Weights of a small transformer language model: normalized queries and keys, a variant of Muon for these matrices.
MLP neurons of a small language model. Each row is named by its layer, matrix (up: input weights; down: output weights) and neuron, and shows model dimensions 96-159. Each number is 50 + 15 x the weight over its row's rms, rounded and kept within 0 to 99.
After each neuron's rows, "fires on" lists the tokens most often at its 100 highest values on Wikipedia text that the model never trained on.

L5.up927:62 44 64 46 44 52 50 65 75 63 46 43 38 70 35 71 32 44 61 54 49 47 46 72 66 53 27 61 36 42 48 27 67 63 58 37 25 51 55 47 26 24 67 30 45 58 33 58 45 43 45 55 79 23 60 29 69 52 60 66 42 71 50 67
L5.down927:64 36 28 60 41 52 49 47 52 66 53 52 49 45 64 26 42 42 43 61 62 59 63 56 58 52 58 51 35 75 50 26 60 35 58 61 46 56 44 24 43 52 70 60 50 33 56 36 63 31 42 40 53 60 48 43 63 39 73 46 54 93 26 42
fires on: ",", "un", "5", "um", "ic", "v"

L6.up38:42 66 26 63 37 47 70 27 74 45 35 62 54 35 38 57 42 77 48 33 72 71 47 40 58 42 32 46 57 82 64 49 39 73 76 61 48 53 61 64 39 46 61 22 53 51 06 32 61 52 50 59 56 24 57 28 76 60 19 58 82 45 67 62
L6.down38:61 58 42 59 50 42 16 58 43 53 51 75 53 43 47 57 29 28 54 36 64 46 47 71 67 34 30 41 21 43 53 23 30 42 37 46 61 44 67 57 53 67 82 67 69 22 45 51 46 51 59 52 82 33 61 56 50 44 62 56 49 72 57 72
fires on: "b", "in", "il", " o", "ic"

L4.up527:54 63 67 52 41 71 45 40 78 63 34 23 56 75 66 47 37 59 49 47 39 69 54 58 53 58 44 42 68 49 37 32 40 49 71 38 34 55 60 66 51 51 48 31 34 54 41 41 67 24 17 66 59 34 62 53 53 55 50 44 20 40 29 19
L4.down527:62 44 21 58 47 55 53 49 69 59 57 48 74 31 33 47 47 51 22 51 47 49 53 52 72 53 60 55 49 35 39 41 47 50 63 54 59 53 56 20 38 14 41 46 52 65 49 52 43 42 49 56 30 45 44 60 65 26 52 48 33 45 66 30
fires on: "h", "e", "f", "r", "l"

L3.up242:64 42 16 35 46 63 42 48 61 55 66 60 36 72 52 56 66 71 36 19 43 84 39 28 37 38 47 50 40 54 45 33 34 60 48 40 88 73 39 66 47 16 37 66 20 34 48 47 67 29 65 46 40 49 56 58 32 65 52 27 58 73 99 40
L3.down242:45 54 52 54 53 36 63 72 57 26 58 47 47 54 35 31 58 46 21 68 44 67 50 58 69 46 34 60 45 52 52 35 52 41 30 53 39 64 47 33 79 61 70 37 54 67 52 36 49 53 34 57 56 30 49 47 51 28 35 62 56 29 45 31
fires on: "h", "om", "a", "w", "ed", "s"

L5.up85:41 24 68 48 45 49 42 65 53 55 71 25 66 35 34 20 65 34 37 58 40 47 46 52 43 41 46 30 70 39 50 45 50 41 47 57 36 69 63 48 56 41 24 79 26 40 46 56 73 64 50 49 54 55 78 50 58 32 21 42 67 57 42 66
L5.down85:50 04 59 54 39 43 96 69 43 77 64 16 61 46 57 33 36 42 50 53 46 37 59 33 77 45 47 30 59 38 45 68 63 60 26 67 51 76 65 54 40 39 28 69 27 52 66 53 55 61 85 70 44 33 54 27 56 51 65 45 67 69 48 64
fires on: ","

L8.up492:63 44 59 47 36 75 38 30 48 54 65 56 48 62 37 37 53 59 40 26 80 09 58 61 41 51 43 32 57 55 72 54 54 43 58 39 33 47 51 31 55 72 48 45 33 61 41 60 37 69 53 53 60 52 60 70 64 61 51 72 42 40 47 59
L8.down492:22 48 36 32 69 53 73 37 41 72 43 32 50 61 54 40 40 29 51 73 49 63 34 31 77 26 59 28 37 62 52 71 99 69 29 46 59 51 28 28 60 77 75 52 62 53 68 51 51 81 47 45 50 33 56 54 45 52 45 63 49 54 64 48
fires on: " in", " of", "."

L6.up67:33 77 60 34 43 41 34 37 29 70 46 38 39 55 49 77 45 45 38 68 53 49 62 39 43 31 46 23 44 61 51 33 23 73 42 36 47 48 34 43 70 32 49 28 72 79 59 31 64 54 41 38 48 34 19 47 66 26 38 47 38 60 29 53
L6.down67:47 35 59 38 71 42 49 61 14 63 57 52 27 61 42 39 86 71 46 44 43 46 50 69 17 32 71 30 48 46 46 35 39 29 31 23 62 51 56 19 65 42 54 36 65 31 80 32 30 36 37 41 75 61 59 38 83 34 33 45 63 54 77 44
fires on: "ore", "s", "p", "c", "e", "l"

L12.up838:65 49 72 42 51 96 38 16 68 50 50 57 59 58 61 39 52 51 36 32 44 79 38 65 48 53 70 17 20 67 53 25 41 53 68 33 57 53 55 43 29 34 35 58 35 38 55 37 72 48 49 46 36 46 36 62 42 52 56 55 42 69 46 40
L12.down838:65 50 60 64 66 55 52 63 44 18 62 34 54 38 17 65 29 38 49 38 31 60 41 46 48 37 42 67 59 09 45 32 41 51 40 46 31 34 55 53 34 23 52 36 28 46 43 44 57 49 28 90 79 75 44 38 66 18 36 59 24 51 52 42
fires on: "a", "h", "m", "l", " l", "ol"

L6.up116:58 45 63 46 48 48 58 56 42 33 52 47 78 27 33 46 40 51 43 55 67 67 40 66 44 42 46 38 49 40 44 40 38 54 53 59 16 65 46 41 62 45 24 55 58 62 49 43 42 65 54 60 36 19 40 17 60 41 63 55 75 66 66 89
L6.down116:29 24 40 57 35 68 89 69 65 43 53 48 34 55 59 39 35 41 51 22 25 29 71 47 56 49 32 66 56 31 66 44 67 69 50 51 66 57 46 41 35 45 36 35 59 34 50 46 47 45 71 68 40 45 57 19 48 67 54 60 65 55 63 32
fires on: ","

L6.up928:47 62 40 70 59 50 57 44 60 45 44 35 70 72 68 08 56 30 43 46 23 59 37 50 47 25 24 67 66 38 30 61 58 17 57 56 35 70 42 45 47 35 79 38 43 51 53 34 66 38 41 83 54 23 39 73 56 75 41 65 45 26 46 47
L6.down928:47 55 61 24 27 73 65 48 70 53 47 55 43 27 47 56 66 52 58 46 26 50 44 75 26 58 49 56 39 31 61 52 31 36 58 17 40 42 40 67 75 50 57 49 36 54 51 20 90 56 49 51 69 34 73 52 22 49 61 83 59 39 37 45
fires on: "o", "ac", "an", "ent", "ov", " of"

L6.up677:64 55 78 53 53 61 55 26 76 64 49 51 80 60 27 56 67 25 65 49 26 56 47 55 32 47 64 50 80 51 45 23 41 66 24 71 43 57 64 25 66 62 56 56 43 27 66 38 56 82 53 41 36 28 49 41 43 52 31 54 70 47 52 46
L6.down677:59 31 65 71 36 41 46 73 39 74 52 62 88 67 57 50 48 53 56 41 37 33 52 49 80 68 43 60 38 37 55 46 32 70 40 52 63 56 67 40 40 42 31 40 45 76 68 52 60 47 47 63 34 30 67 24 39 69 44 72 44 54 54 60
fires on: "t", ",", " –", "m", "at", "-"

L3.up593:44 69 25 42 41 66 15 44 65 28 58 45 48 82 55 38 73 47 64 55 50 52 38 61 31 47 53 47 57 31 51 60 56 30 45 56 74 32 44 43 57 14 57 27 66 50 57 33 70 41 57 60 74 46 56 57 51 81 63 69 53 43 43 52
L3.down593:25 55 25 71 48 40 31 53 43 38 43 48 39 33 76 34 63 68 47 42 45 40 38 42 42 22 43 54 43 42 60 80 70 47 24 51 41 36 49 10 46 39 36 56 59 64 57 62 44 46 57 44 44 37 61 43 67 43 79 29 67 49 37 51
fires on: "e", "u", "an", "ent", "2", "0"

L5.up93:43 40 64 42 57 91 33 40 75 64 30 43 68 64 66 65 13 30 56 40 80 64 44 28 29 34 77 37 42 68 53 29 38 58 53 38 54 43 53 66 65 31 41 86 51 60 67 17 27 56 35 38 43 28 30 64 20 67 42 49 58 63 41 44
L5.down93:49 60 53 34 72 14 58 43 41 70 57 35 46 73 41 42 53 54 21 40 52 30 45 53 51 48 42 47 34 26 35 79 20 37 52 44 58 45 37 63 57 56 40 46 31 61 52 47 66 69 51 45 53 57 43 28 60 62 56 62 66 62 54 47
fires on: "l", "k", "el", "il", "m", "ra"

L8.up834:40 33 53 79 57 48 43 54 53 76 70 45 52 65 31 55 51 53 38 65 61 44 26 36 37 42 51 49 73 64 34 47 37 52 65 68 32 55 21 67 34 58 54 35 53 52 39 22 27 78 37 42 63 60 57 56 59 61 51 34 59 56 33 22
L8.down834:38 41 54 49 51 52 35 39 67 47 42 53 60 59 49 40 22 76 58 11 43 42 63 57 52 35 50 54 53 46 26 42 69 49 46 54 54 45 72 23 40 56 52 44 47 58 29 26 38 12 52 16 68 56 75 34 40 36 53 51 43 92 67 53
fires on: " p", "p", "ber", "er", "le", "st"

L10.up666:36 57 58 41 56 44 47 61 46 73 56 48 52 70 20 39 81 73 61 71 49 49 54 50 32 39 27 46 52 22 57 54 28 42 40 55 45 33 62 23 47 45 45 24 44 69 83 46 78 75 24 46 41 44 28 32 51 35 74 61 27 55 51 64
L10.down666:55 18 56 36 38 65 44 56 76 49 77 60 58 56 46 16 95 57 47 70 54 53 65 62 31 53 44 84 35 45 53 73 18 48 59 88 37 72 41 57 99 34 50 53 60 46 36 64 52 38 36 35 76 60 52 30 42 35 78 54 60 66 62 28
fires on: " p", " as", "s", "ep", "p"

L8.up163:09 57 43 70 33 56 70 51 41 54 36 53 40 79 29 46 61 60 77 29 39 55 32 53 39 54 24 44 42 64 57 63 66 48 49 31 45 29 65 49 76 56 41 47 48 81 53 49 94 42 38 39 66 39 33 69 66 23 53 31 36 37 52 77
L8.down163:53 62 52 34 79 27 17 40 43 43 47 75 69 53 80 34 84 41 55 42 58 56 41 30 65 49 69 61 57 76 20 65 66 67 41 55 34 41 46 49 40 55 60 27 49 62 31 54 49 63 52 44 62 64 66 43 47 55 42 52 29 59 55 75
fires on: " n", "s", "p", "o", "f", "iv"

L4.up327:31 48 72 43 58 68 66 47 60 36 40 30 24 42 51 35 25 63 28 46 48 53 57 41 57 44 62 97 47 42 58 73 37 49 66 26 47 46 58 55 34 43 61 72 30 66 36 47 61 41 48 50 44 49 78 49 67 59 51 23 25 56 47 48
L4.down327:53 44 62 51 42 10 53 53 35 25 49 46 57 42 57 44 45 44 94 70 54 27 49 54 22 40 51 43 37 39 42 47 55 45 17 47 64 35 27 63 47 61 68 58 60 73 49 56 42 53 17 40 42 21 47 53 34 40 40 69 37 71 72 23
fires on: "or", "an", "art", "ist"

L3.up555:51 37 40 51 49 49 68 41 47 71 57 66 28 30 46 48 57 58 56 28 43 36 71 52 52 64 71 46 53 57 47 48 29 40 52 91 42 81 25 19 55 27 48 56 30 33 49 74 73 75 61 49 75 49 41 39 62 43 62 62 41 38 61 61
L3.down555:23 59 55 40 56 46 52 39 33 23 62 43 16 51 36 38 39 49 69 44 24 43 50 66 53 72 39 55 46 40 40 50 67 53 57 48 77 49 45 62 65 77 46 78 72 57 55 50 56 54 56 57 61 58 72 40 63 68 53 82 63 23 35 35
fires on: "ust", "as", "o", "ar", "at"

L3.up417:77 42 41 34 42 41 50 51 58 43 57 67 30 47 28 36 70 46 31 16 51 26 74 47 58 36 88 78 63 32 31 48 11 63 56 50 18 68 32 28 70 51 60 56 49 28 57 48 50 75 49 43 45 27 50 45 47 29 67 18 58 32 46 50
L3.down417:52 66 50 32 33 54 66 53 58 62 54 49 57 47 62 61 47 34 51 61 20 67 49 37 43 66 70 56 45 59 72 59 69 30 56 73 36 55 70 31 66 59 24 50 40 45 24 61 51 63 60 61 47 78 43 36 13 76 71 33 51 54 34 24
fires on: "ar", "y", "o", "am", "er", "ac"

L5.up1008:20 61 52 72 48 55 38 34 33 41 39 46 39 10 59 43 50 60 37 45 38 78 75 53 69 49 69 70 49 42 58 62 16 48 37 34 71 58 55 65 55 62 52 28 54 45 22 62 89 35 53 61 50 36 69 52 41 65 42 50 44 37 53 45
L5.down1008:70 52 45 48 67 46 19 62 68 38 48 54 52 43 55 33 50 49 33 36 56 60 59 70 49 59 41 47 52 37 71 27 29 55 19 49 28 75 68 43 82 80 50 72 56 28 50 52 71 37 50 68 18 63 49 68 57 46 56 46 27 66 50 54
fires on: "es", "an", "as", "od", "or", "p"

L12.up639:59 69 57 60 46 36 45 44 42 45 86 55 47 27 66 47 55 13 71 35 68 66 43 44 61 28 74 63 36 34 50 63 48 37 52 47 36 29 56 58 52 07 34 51 41 65 55 51 40 63 66 66 51 65 50 77 46 60 35 41 60 39 33 41
L12.down639:62 23 60 42 68 44 73 49 33 52 55 72 55 59 32 43 20 42 47 66 34 22 36 27 45 48 62 56 60 47 63 49 75 29 25 25 35 57 28 39 39 45 60 56 37 47 84 47 55 40 70 65 69 58 24 22 65 65 49 53 36 65 72 53
fires on: " p", " in", " pro", " P", " ", " A"